From a checkpoint of a small transformer trained on Wikipedia: normalized queries and keys, a variant of Muon for these matrices.
MLP neurons of a small language model. Each row is named by its layer, matrix (gate and up: input weights; down: output weights) and neuron, and shows model dimensions 48-175. Each number is 128 + 32 x the weight over its row's rms, rounded and kept within 0 to 255. Numbers have three digits each. A neuron's up and down rows have the sign that makes its largest values positive.
After each neuron's rows, "fires on" lists the tokens most often at its 100 highest values on Wikipedia text that the model never trained on.

L2.gate61:139082144080164186108158097159136103099086117140142104152143141068173116140108092180156178103124147074100144125138169143106136100127098079126142154157156032152144094127113129106187085122180110119155114087135117067058060179111088056164095161089114135145142122096096160144151148103135147118160097136081131123145146133096144189123096088140171095124118072120026113123108073088163134101200
L2.up61:123106076184079114158186136121121125096129117088080087138090042144118157081186111119107102136199082161129084118182113118080132129108120138145088090159158093115117110141167151118100098162112072143126156100068149126083124101154169092157130175158111143176074117119139142193128144164094134149126116135153155126107082136151143106147160099099075125137105083141199099158091147195115096106091
L2.down61:085171136084146167134167135154144123066091139127195096097148158077160102139166067141182151137120116095137153146121185120146167120089108094101167158192149153161165136176138108141151098103166130124163142111182094122095170178139116144179139105123129183147120063128111184139145149072132141150174062116099138112144221124103105153095133132103151146105077083080100103147148079114134090070157
fires on: " G", " D", " c", " P", " M", " p"

L2.gate310:093101096136140106194120156121156129081114114099150136188115170089142146111159117142117084125090094079101144110097131157112116115114157140103101159119103110097128129088119093112100139162102129135119183153131163131113137132120126106140189063164089053131146121086166091089145093150134158151124076124150126103101160111090216137134202162131109200133103152110121101088117110136144146104123
L2.up310:114068077120164166148053164174134109092091168130142163120094114109131125146096134134079101116111086164133132122142096128107104137120109180116144138146195062157096120202107145097126161117145172110139098159137180131114178134149123148109140112130114116116140146154091082069135124187090112154092133136124120123168129083106119144126192156135129142140110062095138140107104138105190066111111
L2.down310:088150111153172139100115147226105121133153176113125142188124158093122074122094125091129107151098132111106135107076128149132115118108143137135104142132115091105158106116096086145076146167086098133112162134119155146124061141119117127133160144140126096141111035190085164168069121141082127081158162155056155110125113119112176175174200109110114140175064079089127099110137100139150124136095
fires on: ":", "):"

L2.gate37:139084189104156168116152129171065167133119133151177088136137121107123183111148116164156165138057136126125146175120131150099133152125131106077171170136133095117177107105096128098117053152103130106096127158184086122098182058106104158154120103097138134163133136144174083018139137117163105105101083136121112124089126125108186109132175114117174109164139116116105151100134119149121108126157
L2.up37:163054175143146154174183139156113187142149153142166097118171122117130126133121087118221163139118175160185154138118064134150148134137075110145144141145100153098152099103120090119145098087128091134144097092084128113104122123117097132168120073111112137145107122108157092075092142151175167141113108186097109114050105181115123112148137090106173103151141056117085153130157091147123159131183
L2.down37:152126145114140095176158118113118122187087097148243112175147120135125138107151139158192113133067151139103116158144101164137178144163157136127122108153156108104147138127140176125115166141109152077130065125190101212060124134100153095108119104045144184144192104163156061066150084132135098121124141170116168103129154112127135181090113115094143142184137179100126141133142149112105163128132
fires on: " Athletic", "'", "ton", " Ha", "art", "th"

L2.gate361:167116139150132148096114057127156087105093109111166111119139054114153068075124126193198098106153140119127106141139087116142169106139104154157115139172119137166068079123115145134148045121124110151171132115101144158070084072143117077082141124075038162108134108115155101153125138129139076137140089106125141092076118076119093114189085143071131072127111160197153197150152134140124145165130
L2.up361:160084162152086151088145117114103084111082146062149154149150098126046161116124124097150116132179151121126141157131085116114175079139120095162152160101070131147123163110069101149111084052106123101101110115107148164145162097117123120061146150183156156094107123158071054176136131102146144128058070135088138133126108119128145162133112128130140156142128119152086193121201104159109130159164
L2.down361:119136131202127156118132126167065075165151108185136156125081124109112150120105161095151130128094119156124146216107103093159116104168087130111103113097093134143161123113064080121109169068112102129084137133169166099161241130179172162164168125160141161171093126173081078150126149131090103096089111089116091156115110163134123174079112137078156185145154090122073147129147133188141084159117
fires on: "let", " R", "'", " It"

L2.gate219:196093160179171026149112098116106131127122116117112101169161172166142163144091115120101090062113135141161128147137127122100120083133209086162175110133074107119118175108144124088062147107054115107107158127126084150174074121119166116120140167143177119147130117127109179136128194094102106090151120166167155065102216107178108137137169104093130071112085156154072140150167128166131085140085
L2.up219:081075113130150145147158082143130093104129180130128124126086155151160148111149142136142134052122072173113115162117152106146162110166078176147165091126111118130153123114168113149093147104136083163193076135147133091144110162128208143112145138191156152173167154116122143098102135127110151108162142089171117119148169227109102123081122175179129094164130134132086070160135134094166102106082
L2.down219:108137153137129094172120128204129128147130171100083083148085150155121151127117123119067087112095086153140142139180158162115152105126139091138187085128101076100128104172187181089065107143066143124105064170120099109180100128150134100135154124123169139099140138106072160169163074149155057150123113102153118121155147214126128139141141121113137083110110126140095160134161125164110077084129
fires on: "ub", " Con", " Star", " Os", " app"

L3.gate70:114096044104118168140156182150141144102114143158134121125140141141133166159197153176101144118138156169154095108110161161118158116128108171107135169156131113156130114098112174173105159188075148122124084119110132141137104115120110142121107155128156089095099132175185163102164130162124180116093199142063204153159075129112124120130163200136112102063166164162093093162156151168146139206099
L3.up70:150124127131096133132056125133071134145192103091163173145206085125104131094144082186149112159195193166166081152118125093186159095081152120157122125119069100143133129107208095098130125072115153126104171180135103167132111138145186146088149180107134135083082129111123121155141152078079154116125172147114119102087140126088086107116121133152153108165123093079077096108064087187118093183121
L3.down70:121156105098141133124112123144084093159103135171135145133130149138073165158156101141098120162151145151132114126138104117121096152151178147143115111131095085180089113118214046138168124127078140131089096132147102135113061150129119175134167125198081138115095095094145078168181066095075108189130120171142100075079156146126122071103126143184102132137112114105105053138119085078091094127128
fires on: " so", " very", " De", "so", " Li", " la"

L3.gate367:157214157174138121221178138170090138166140123170173134133127127179150157115092175109126075123087150134139126112102129133091113190159156159095089105042139083102124129103155107085163127076171096154100139156089164099112096134142148098101170110146154170127124137100101094147113164093153120148111174142153159124118101156150127108159152129109183133130132139119085100095133085155162091133182
L3.up367:166127193146142150197078121175103112164114098118113152122123160042131194097145158111125077084150044130146125108144149165147129113063169121161153140115119071079061093099136148123094130169179129118105105159156139083122089075142164101120139127107187087172107144063097122178092152163131120114101127147142143120135150106144087134132157138169092100130170219141055148049129124144162095125143
L3.down367:065171088117145110141143175065145142058161154149079108146133115149120104153135083168131157152076173132143110200080086105154143110196104131141059174129172157131151090167179120104161118145135144117108140106162126175117088221145086151149138141117162138116158114145110103110165038167155161117165096119152124133215126166096093174168068176151140116077135105136157105153137155104095165107132
fires on: "."

L2.gate12:108122171129144098109077125071188157076114087108110075191144165104138104108158158094115114141130145098095158160063107175115084126117118155088225173114134139125187103141154140133118111098127121100143114165180149028111132121130142145139097157084136078155133171131130130151024164081167142125101111150156124096085123145137112161156114136113120104146126120144138120141130129138088127029178
L2.up12:126131231110146066113041112156153128126050107123084063089076143159147093116088111061097142091110105101151119128115063116152106136129103074097115146131133098162131113128134093136167113115174148139121144151176157124158179167119133132153121124122146177120119127162154208060132084115154058099113128153132105122156075114143117096132107124139132110137074126089096172163155130121137148071159
L2.down12:089090168116180112133061105134155119144082151129104008102071125127070123118131127109078114104103149109139073078103154114104140111116105142094132107162110089149143087070111130139139074135087131123132125156146119089123177121173163103146170130086137147116098202151146157115118092095108146089110123181109110162151123143083096163129122124070092105137088141119139116113102161154165086095108
fires on: " W", " arch", " Arch", " disc", "prop"

L2.gate13:097158105118072134075137132192128093126101191132140124128107162136164117053173141156158154130122100187081103075142074135059195147109118152117134130113133165133121112143122152097080193127123071107180141131152095115119091153159173104134115130130101113114125115150120159152205156095137109181104074096135074116097100130177129118135146140115119180178156102153128137134138164069072089132148
L2.up13:112110095180120066126132138137119152104090156099182155085114133113142051115157165123104074130126160135212103114112154115124095106152118178139129148103132115144138131141065121109155106116102124074151067178117145081059070129114159137096161106167131149123155116130160152117100168074109128092109157153153150132136121142102110102106209109156132108146117125105054151141114112144094135142131
L2.down13:182051162128067058108140102137095126083092122101156209096164133126170081134161177160122078107116125149127136090139150144220129108150100114127108154135146140156117142153108171092109149131116125077139112123183075149116127121170164120156084127148118182157176167156154185141073122109154146107118142142105127155061123086091088143130151152116127138159164138120070161109129113177110141155111
fires on: "in", " De", "Le", " de", "haus", "ü"

L3.gate283:154167153085104111123119184152057157078128145097149135108058083132132126124158084132113117132167103091087109174199102181106098142092169154122091132131119104106117129141168158125081085133152198140107162121154119092115155175188157131149109069176156104097173094125125114098098121163140097166080141135110160126170174099135106152069147122100102121157148155099132126125057141099114147113171
L3.up283:128075118125092194128192138140116072132126162179164091109102150160187125138130159140121199175098100106119148079116100172166086150093064128140165149163073093132123101143080103118134099144128112143120189132147207118118114112104116131183161184104180137174170202081108077084136152161120176140155145096147118106099102180117064090117125137147149116150102153140093183147090079122103114146150
L3.down283:126175120119088125058177159143112133154117102144150172131104144136107113065191103187144093072066139147116099172138187166140113075152110121170071113183157088108104127169119094097116163153120143076104126110092159080151164097142148091178125137119119140163155114144082092161093132106169100140116091126117130102235058075130116120135144081102110169186061140102139138098109157159115134147157
fires on: " as", " over", " who", " than", ":"

L3.gate172:118176153102101130191149094040145195151157113158107152104146124146148124098095182152114198123122136169154111102085136129117115149125093136095127065140134089143142105160136128100153098079160096177058142164071204208128122137127149141142123118138143190179186120090083118186095139107084162151137135147142139140101136153105137144148120141118144096172097183158125138057135112107122139141169
L3.up172:125156129158096141136089073121095111084181144113167116129121117060107077123132101148147120208147168110118111132142122103133159140102156128101111105101137165168157091108138136050145206108073156075163125145120110091132195116136096162167092137151105106151167104082149145170047086140077126126127114118099058100174129090144164157163148090100129191196084095138155151144147098082195135149173
L3.down172:107149128160109125119115144158103131089127173104120128110145108184060122178140148155160146121082144128138139140150206137131195158124110161125165121169132157066149139107186117140127113084191090139137162138183118115155104140139117122115116086124133188066105071160134094129112179083135129122170118128151134154051136128117167086093153146125107158143108178148145112167195173182172089157073
fires on: ":", " of", " Party", ";", " family"

L3.gate358:116156086109120081127142158181149139105132175106123114135084164131113113122099101083121114146174090130094154155121109126117132178191126164178096139167111147115077191163122132133045119106121090151143188167093126077076136141156079106108100126174151097115097099160097128090191123131112070140102088110094109095125086136098119107100054123181186133171098073107147098104122115146138129094101
L3.up358:097122114157130202100169110114114140127124217149138137190083165169115090152120110113187170100133134074096194078096073134143121120139146190153092097154062136125084128126155152086114061102123132179116112131127131104107145114074100125107151082127122147112136098141068184115119104186128182156140188036140118142121122178072120130129123099156157135106137124140099143106140127160126166130116
L3.down358:154096122111113102124124165135130182142111108154103162112113144124121129133102174135103136149151083155140140153137127111121187097181036117218148110162106137126143165096143107105124105107146090120077209083131101097130111143111148161076151124195089141075099139131121097177162147138106077189161107203116140103173087094114117082123108140213093110195101120098132107118069127132105190120177
fires on: "S", "R", "T", "K", "W", "G"

L2.gate5:116179122135094119166071139123124086100135087109128079105143174126139097103153199130138158154052173091085092122154145152147118152105158114124121164098195140111129135189124153122056107149092157132159122136125165108146135132143106134160076094089144128124145075160127188140152166107080092192130033105106118161071093082187107206123122120154142116180114076113134159142145166117096120057125
L2.up5:167150079085135108100126162160122092111110075119100118186151135120159124137106114091167096114195143125106138159130116093158186139188160122171117060143109116139128152054094129154095126088115169089144052127141024135102098160144150115094153181148120084134169129144158117118105118136085144133091129191150149067136105170186132204052100175098088121145100138145070143150113118176097170119097
L2.down5:161143091157103111155160151091124112141158176091141165145138124102136120089134106096180156092089127132125205181116130156179187150146176064108177118138092111110131106096156094114098142125083103151155189093082153080080095153116100111122077111075129088189095142201141122169104107088199099109152135128160110081183116128161146160144104110033137110144106162116137109074148135144159115145145
fires on: " was", " written", " published", ".\"", " wrote"

L3.gate151:068112130130107143100148183106141118151079199190120130145065166132158097179130069151155131135113135088100088158141168117102179076156149142161144120125135113141137129116103140080172085116164175155101159109114141085142121174149103103140146086133113133168096134088044136144081111175149103107150122161201101084137162206106109144074107133133128114129154094221096115128086133130154123129085
L3.up151:109135099113077113163103115146136203116116136064118116133117162116110151147118143112149168127101117143086084053126136196130228151097166101109092195106149120128125143149094123182151160152125121127152163137163094085106117157138133139135188176165147127176173161093093061173154173193115173122107160101173159131151064106111179168129094131139135145108109213205103112135086154062183078092090
L3.down151:090126104090130126119108123152086164107149108102111164121163120092121149098112147080093089169172095110126131163157168137114056168086098141111140141138097134133133110079111147129140106136089120150161195170145122168152129137125198079120126135152092116117157138089140081145123089135100190089128124089071141176064072091153092137126147117132130078130145152075190155149136125077143087134120
fires on: "er", "c", " next", "r", "ness", "ne"

L3.gate302:118204129098172093118148104141145106126139122072103172156138164160148074141122137181111109124147127125077130168112130087135186145161135169157132096086134152115116137103060130091133133081174146099126132172110121090158136137170102109104117042101153136177175153162133129131057072166113108121125032129101131119127127070150076127045145176129092113142109141161131127105106084123090165068118
L3.up302:134116107070124101128125082130106106136135112152096140183133164193168155134168123124057096157099134083099122132190167121135157160137137151172090153128138136106138058096114045143171189138169142112067129158108160125156123141135112114141133076089190146128166178156166179101071065123117178106114123067130123113101113139108125112085153151139094156108119096119114126092062162129147170093085
L3.down302:119085104138132207143166100108134179126146127091151131109113152149118147103145170081098165119138106148098086136119146146077161103127120148102144105117193107113163078136142085154125162130163151117082086111146130139159126124144098193121146139093132119104166058160174160144149078130042080127190082128105101191184168132120110115146147101131129146172162134161077121113187165164108166118145
fires on: ",", "1", "2", "4", " between"

L2.gate270:178109148111111082133121100129151122143160093137125052179093159139151131093141120107115119099123056177165156120125150104159094155112133137084084159131153123133156174071143135062171107113132130081080114100095106125194125147120065151104179077120137144131167149116127114124132112190154123121111133144083104187111105068193142058146180141091103103093151183129092165134141117131165132090139
L2.up270:114170113121180091067139045089103107076153046134124172159123093087169138154143120098149060077107109119121150125164069115166115109126105111124115133124145157098159111172074109161109087113163115145161129082113097098159143182084110134173129093125133140110139134107153088149116130113126131140141141203167110101154145176149160145154175096143150095094161109117109104063095187146179133066133
L2.down270:104149121154132146200133074127124103149106224106089118083174079149155106163110082108143117101178149106144177044114130140161109141151125175137167102182138048088145161063162109143115139152150106120115170157116138176100093133112115090106122152096134167109141068139111158107094066171105157167130037120115126178178093131091045158057146154130123115089136102153103132104192104152083166143129
fires on: " World", " W", " ", " race"

L3.gate27:089116171185109152136134099028121096091120116140118154167083180152148132134119133157146127103111091169185111112090120165108097139057163157135158112146143134061138105158160131152150189151152119112098141142123163166221117100097111120119132124130141100164187219069120077148080133135167186094107161122157165103080167145109123169095170152151120105075103151098096183150103077106111155134079
L3.up27:106096132098124102134168060138150148091123175162112113118132128122143134115167129170142149076051074178111131153151144194140152184127102157077124132109151130149091115184132092167176164134167161175101179181078122158142055151195129080156177139125159107139179151123079127127083123126162172109173167147158125150109132120134111155117188117125093109094139087142084099109129101122116216106136
L3.down27:165167063130134159072123191161110131175132138168088129134080125083091096097148119110123123104155111087136131201127102110135131182128147096128140179170083118175144122085162137145149123156190142079134084054101130086129073154122170115118129045126152131135094067167112147151163141135131151093120099115124132136182117150193070114133171139146133148136158048207120098116119157157149035111136
fires on: ",", "year", " years", ";", " months"

L3.gate376:114097128117136086164136118153061111102131121153120151210112090075086141129193157093179193176128096135102159166159137107155110203168090118133101155062110125140125145147130154162129054165129115126175095171132114127117158177123191206117090121135113164134104104170135150129197147053078101122141119120078095157169116148114155134132084152120145118181139148119080104114171166122065127086196
L3.up376:120160095100113105147135075178122106147141167174138101154110053111136149069108153106120211130146114116147118099125072124145183119153100067230144145120121148148130105170114077067206154164094125139172155147142116174109102165136181126079136169139118127106097151109112097130176120147108082125110139096140116192110153091177148138124097155126116100124162115187136155153076125137127071154081
L3.down376:185126120139171184140163114104117116154138117066162113136130142083159113103111112106177121150152170158102139165138127158118145170115148075124158125056128117113151108193148109117142087179050105097132106080140139132107093202109105121144107082117157151082135142110142096152157106060137102146125108157029140135194149069094126164105147088141115080138082092127091105149181141154091100169175
fires on: " had", " Van", " P", " moved", " &", " made"

L3.gate259:138114100078233109101140132134132094180172107118164144089141103098154106182156115171170070099115162101106048161064162121105163130164154150140143127103135168178124117111172185130142106132109126068193122101093118153108107129092134124173122130159141074161196180101135130141138125158095165171075115158142130148143148146164169141157173156080100132120129088204072093204123164127166143131125
L3.up259:126098139122214155132139160121112174114170100092133114088207129105098142070104160055160131170123080096109122121110136135120118141081075083136178099138157162204102147046172143087097123125107159118196082144189114159154144166123116130103109173144191159132167140137163106099183115159076084130124097180107124131068088128107129156167092133153092117134105094153135114131125108157150078149153
L3.down259:140145089152199090205122163192111110143169134138114155160122174161095133145131113105110091173101173126093116137079157161104159157146082172119096141130107107187121166081178168138065122146165064087138079168138100165128149121088108105144173131139164127169170175147144120208134184154145145135124100131148098122113102171158103117142112130133092091055083103095161088131133161111108124171119
fires on: " as", " |", " was", " be", " remained", " became"

L2.gate9:138140102160093102125164159091148184127115160146126142119147086118231047135081167142150099137147108085121098105149132104061169131112148090137183103174132118162143133107116126126078197121098180144109126117078155153164139160086127126156074124088109122152114097140123185102127170138113156082072176098132164124115224122163133148073146099148141093114099124108148121147083115052102193115141
L2.up9:120132110200196125108147140106095099078100091112133171119083123067129142180112138095189133158101166150126149111145119129135116083112143153111099112133177040141148083111087143111137136111164085166172119130103118128094104135092149156172111086140151120170069156157123105192102165080143108104107111178208124128104143112156137097091120153166175104148106112105156116157106141092057156087199
L2.down9:108104129147135093151124151149135105138125117065167079166115144145139101156085146120135107138136107084139157178125119134103115118101129177109092130173204113144085125132148108147085125073114157132090150154139191167150076076105117119147152163064137077142066112145132082152138120115076161072122145139122150106147137132148159088116100097149111102143170087119110081163112130098141154123082
fires on: " film", " temple", " house", " score", " concert", " album"

L2.gate143:180175148125103150082061134143157158098177099112115134119135066112106127158108160145107145154191078130101104107077115100125090176168131136068133125171130115148136133141133202117090124155120164095108145088147122140118172073141091155124077176104132146135170125099121156128135120088070133151092122146082129137113100052149143078159137132058147055070064136125148116116135112110106144123219
L2.up143:111084086134124166160182126132135114170089128133096154166104134136071172151123131161080144107154162151146201127076148117147114112163168124166080088119012168121125094102128146068178095111140115170137081133106090120130135105093119127094140112155100144137117156095134072134168124053128165071101072133160138163110067173147135104158107132076115124179159075161101099087090080121108084137084
L2.down143:163150125149133057171071148133127124157141123131097110170147108166112133092103135155150105185178101159102156147126172139115133134174105168104153074117094130129178131115083212057080123127119166109128132148136111139091100108181083095130109103118137126107082221082072155085113157179114137081091153146133192165145126115095188098126160117039153147157115114106140120110125055090102176101124
fires on: " will", "|", " de", " would"

L3.gate72:102192108119100113107168165132098039104115048167128064164115130108139096115110210104145055067105135150122138151122101101105144141140160088105165136107180119133115082124176170139157129120119130115148077098083128120068163162105142110085149182110088120124139197140174092173116154121093114154120119176104111106149149177191159071106163151108118123105165144108097136124153130084138139113070
L3.up72:157156061131133127140117130138143148117070148108087068181095088118128120195162139136168078136136135098151082159147154156103155153089129131054119115111145146125172133133141169139123144175172108119170110103140170139155119169113080156115167177154130139148155152182138162125086120194091185128155094178148087112157151149128096114171122162107098136074159149136064135053118168187196158188072
L3.down72:115141080114144151071118176130068101181150150080142120104114100101199104095139152145118159157148150160114148105107074142178128103123102184113142154108195100154060140168198160091146111126131158106122181059183173122123182138129130138107101162108085119128119143101157054128131139090056055124129108099074125132114072128158068064186086110132111182124141121184113172120157132074133142150142
fires on: ".", " it", " I", " It", "t", "we"

L3.gate326:169126093110121156180125147146178163089127142149062140085133178147181122109109144162155113132068120125132124170102121151092130152142049126154084097123146085154078146137125134072091141104147199139157121057133136175142094097157124111114087125103142105132167138166086136122191157065192128115090113099148162168055101105177094179100107171130110124128111153170075142103129089086139150117158
L3.up326:159152153110108108168037160090161158123157123158082153114120142172133136130138135126139103139106107135092084107128115170065144144101071243123127076133148047197120080206088125093082175153159164091116124073162148157096138076197130172140152148087150155113174121149085083075158106100115165089107124116125113105083087122123111164123101163137121155161144114129061097055116143112152128114157
L3.down326:134157156116157113108142180167131153132125135078065137123103068144091081079138080147107130129155142122189146090126135140131137155155108161081115106147118102136087110178115150084142144073169177121106115194138125127162153097118144139157111179112143173103152102150144084083110073155151101172022145154067124145139133072129078187182129140109173093171112133142124135090134147136162073146129
fires on: ";", ",", ")", " –", "3"

L3.gate342:135160142183060159149214109120088124144149067101137116149137110116155116112165133138141131160168100090127128181112118164134125103124078120146119110137132178152113165134140144071093125103125120138109120135107186084083055099143164149147134115141094121144133120149084118174131169137151096035124157159165165107086108102089121123171100158124186105121139142106056172078178123147097123169152
L3.up342:152101179167138139109118113132135154102141093121136147121127075125145154118169054149162143095189143062166151139145144165133126099111104111131068055102095176137112123149125081127116108129094108145076114106127184095134125071129118099132132107174088118124096145067095089128131119135141083052117143147150142063092055160159103100172089112147181134139131158138074161097158090155077092100145
L3.down342:131095089058170094141154142137164099166138080098143144187074056142083077110148053131113146133091114153148143104113107131101117133163101146102155143147034047103115114153237116105119126159112093120121199123111092133110170093149142151133100155133187109084138102123105130118101130101193178095182119196174139126191141129120097140165110176150074116138142115096162117149147130098075165112094
fires on: ".", "'", "/", " age", ":"

L2.gate286:107174183182123125160169137146150106137098161158162146145122089143190058153142135097134132130150132105137152113141060088105110092100130127108150157152166074173078127153135130127088146165142116114147196114082113138162111187201112101088112106144089152168057061092083140166113131183104151183112197083146130130081164151051155131115105166113156150120098123155090182098057118139111154131116
L2.up286:157154142099083128138200096061128031138132094121095123129161105142134122139110127192169133175142079168160070159103155091134149102121175090100170152127131118149101152097173117186169071159118066108120110115150141068094135177158143179160111057140110090174155107096158099075077125137131184110104154121108161132105120142065124137190142116118096128099170181163120172133127115153083176131150
L2.down286:108137126148145158130087107036126071117106065099087095154134133150102088163192120133140136154145159192143166174087094141121180114121121084095111175158152128130126127103150128143137099116136137111211189203142145083103132127149116128163178102122118125107107090112133175145113150207082145116149137161126126161139093169082154130168112119147093151096135183118156126084071111152157150113189
fires on: " end", " For", " for", " elected"

L2.gate43:115123071120119112111135095124154125169127168149122123191077125139121119047098135096090163159129107099155104124106089081175123148136124212124114097151158145122162103032140157095108048083140119057110069145090063098157172126077158132079158075118157093108124139132111113155165139103155151148117150099107087099095130086115103083102158140108182115156080106123169129184134125129142122123151
L2.up43:116117114147129127120119076150111110143172184042124070113060145122097167170094194156142148171086146121134100087123116090117107158121090103132127099150204133163120087096156140116167076145093121114141115106164181099173092128130162137097144152137137147117121183119083125194131152099108104133153188159147173158142128119103148118205182168096127114126155085133119158128036166128168134114113
L2.down43:112104075126172117104143137131178141180117127160148114096140120137096109096099114117118149186087182074194122130141114146177112119084152117079126084115165196129175142129177152095122121119144109161102144073174081134137099208169130140061130140123140138106150125143091107120093141105129135132128146143185149091009117144117146158162127118077184108111069110103136090113150093188154082135113
fires on: "-", "=", " W", " made", " for"

L2.gate115:048194058156136098148083148110081081070073048135179136180081132162171111147143109169141106149120195149107105166152111123063167126101139155104140148116131162132096141121153148097127171122151155150178130143155171066119091131178125111161112185109099108148114091131089164174122076159125110116121117152132155181133159080136113143107065145134091140126176117152130143122091147167096225133104
L2.up115:141145094181138125144136144084160106153103120128151094114130121143156137150154108086141136168131137140122102082200118101066115166157178102087119122149102145145136131075155154113138178143176090100124116120172077132152135084130084126169153174156084164095107136204136145123135128177101116136027176126116117206107135139137172101105090096110146141110099176113175143095164164106096149144133
L2.down115:160048114137125129161106090085105124160108121149172118114141044122157152073093106137167084077165125138104146083102092120135126167126184144159152094148146188168152108073139118134099187102103136151115124097094175110139103142171131118102136095116138115153116087136173083059111103158129121100107106133160170130104113052135105111147150165173166091133108152077137105079184179149114154169159
fires on: "fil", " art", " c", " concert", " comedy", " film"

L3.gate377:151184139110122070086118166160172182111104144129165087126079179192150107115137163139057090096121117118135126099142108109140114125133148133182138137182137170166125104101102106095157126106129132046134102151110172062100139161078103173173123159084131088105134136094095171109192132181145163142162128059119126171133130137130125124141153138161081086078144135118138161122162146087131142116137
L3.up377:187171154134147165125130133143132126151144130147207162111186113088083136134178169134191116086169121077136114110133084130145178131110091058167146139104174141186112141099119122103118172187076134122182141122132077131103144115147143102131076155114068040159130110132148100130089081132126167152127161119115138232077089147136117151118096082117144147112123141116132133113095112154079159044167
L3.down377:139153161153124153159122127154210124123157175141150223117146129098139087099174092116098114047097162157115143161138102111169121122117140149142151100099170122148122173081124126136095124125076210126106206126149127129127084181125150130181088174141097184113081119154097110117106116084173136127139142056170149144129160115156130170110155076136145161140150178111101112173098147103110128054167
fires on: " Mar", "au", "aged", "ept", "Mar"

L3.gate168:113124133122137149149150165092074173082128136100108124159138212157131163119124097154128199173117169103095105130128154146132068141125185131061078050103104162082108124056116127135082090073154141117182109073137152122126130132119107172134145100128173086106108126135133153071099141170089123164116185157098188139121133157192086098106123185116118139122138152122137170125179117128085123156188
L3.up168:133089112083112082100171088121101139189132144098145175116135144137098117109148116165121142155143104101142098133150153124151136093075117072152112142139119149134167132073099142116134131163127103096103095128157167152168126162162049129151112103116103137124057137131158148174161169125112127078132055136183194099191114120123149101065086124179149103075154082157078129113134108130108181187106
L3.down168:140123075109112045129155114123102148119123129111136125121135116092129116084116073135078128167167091101073184179066110174080158156154077117141116123169147114195063107131137125092141142115029103152168101104157137103098125100116146110111156184116154122117108164103117124136046160131125064089144166132101163108149107138105119101155085184159110147150117161060113150136144131142093105161153
fires on: "–", "/", " details", "\n"

L2.gate114:099120126166192108067103029115104145117163149126082141162140155116163167102126142106063119130154099167047123104146151125145122207136108144124152111044078118121112155101102123135092055136142159161134079117130133112122154211078094111117112087105128106126175141136142122098133105138065092170105116139112071117135129106184105123104099129119180083118171117167160113120107131177070212178179
L2.up114:141124155087122105084080096063135090117099137163128163133110194077137216164128162115147135152141153163095100092186100141163156148089054156159155153139137133138084141106062179132091120104130136200132118075136106126061141177088107139157117061123151116094190121136140132111147095169151138179162133164118122128101109150097159108103104134145162129117105174138217144150126139168081136148163
L2.down114:084101095150139062133115144162097197128193148094145092131117058160105106172118208089126114141157145115080181146063133136140106166141079094138130086141106152103136056156166118073086117100099149119174164144171126151118141140135123145110098118111126087183091145150095086153132129115178083168115115136122122102178128101159084086153114124086164108078114109162182170104060147110140201161106
fires on: " in", " into", " to", "AF", " days", " on"

L3.gate28:126170125152174077122128131180131157107088094096087193133101126112084108133129160111137130143195123099150108156167135126125151175099137162143084120115118088107132131114118124184158111073200099090155160084131120125150094118107078142127087142075127125086165095136154158062166192187093108130154163126102154069148129148094144122114140114176135131112120168114094117178137136188102101176123
L3.up28:129136095168169119152143123137122127132132100138149146152147119158162090131130154136109123077145138132134115147161147175191160090152154123121103113166087102112065105094113087099117067157195084132096116130160171106111186095071112126060156160067116137128133141164179145093099049138105122139204180136087153126170142156097103116087180117171139128080107209080091147160114169144137141162135
L3.down28:162136117138058103148106120128139101121098133154160162142167090178122102147113196125151068120119065133116176120118104126205128149137092124161106163122098118062181134137107125147158119151121136134133146100146168129133126157123083152122127093096127129120184117104091175119147114152088130198077149134131165111158098137050151122150096105116114157116117120121102130096074107129073147070116
fires on: "zu", "o", "ing", "e", "i", "ia"

L3.gate328:152102158179157193148116186144173177172130140111075104115139105120129163121138079124158143123189199101120144146095123150119114168130100089142149124191112154155110150153092122076117189144114210084108167099090197092134111130118134112078131123101091130138113121121118155090112089154105139099182128151093157152087097116116115177108129142133092170166081064168079141102116108123107108069152
L3.up328:108150165112133104157160161129148102099107167147173105148119109120105110119063112110160060142089149118120121165188147103104135120117130144138144156040049072074123170123133125158121097107075141157117076140157119111105156151089127132112145135171115136147074113097149112064067105125102169151076133141136089105221160155151067125100138142104091154115138095141028075084107163118140105105144
L3.down328:140122126151116127205121132105081102115144140132122150155119107161098120114109117145102098127105067100115136129150174096167112172130080162089116137127131095112123165081124109052037114129125105127108123167084138078113144095163136155076054155140075137156146142164110128162161092130044133193086179091094065161136141171138115155090175111095153134140143080155120088086151167117099099122105
fires on: " ex", " at", "fo", " on", " car", " Ex"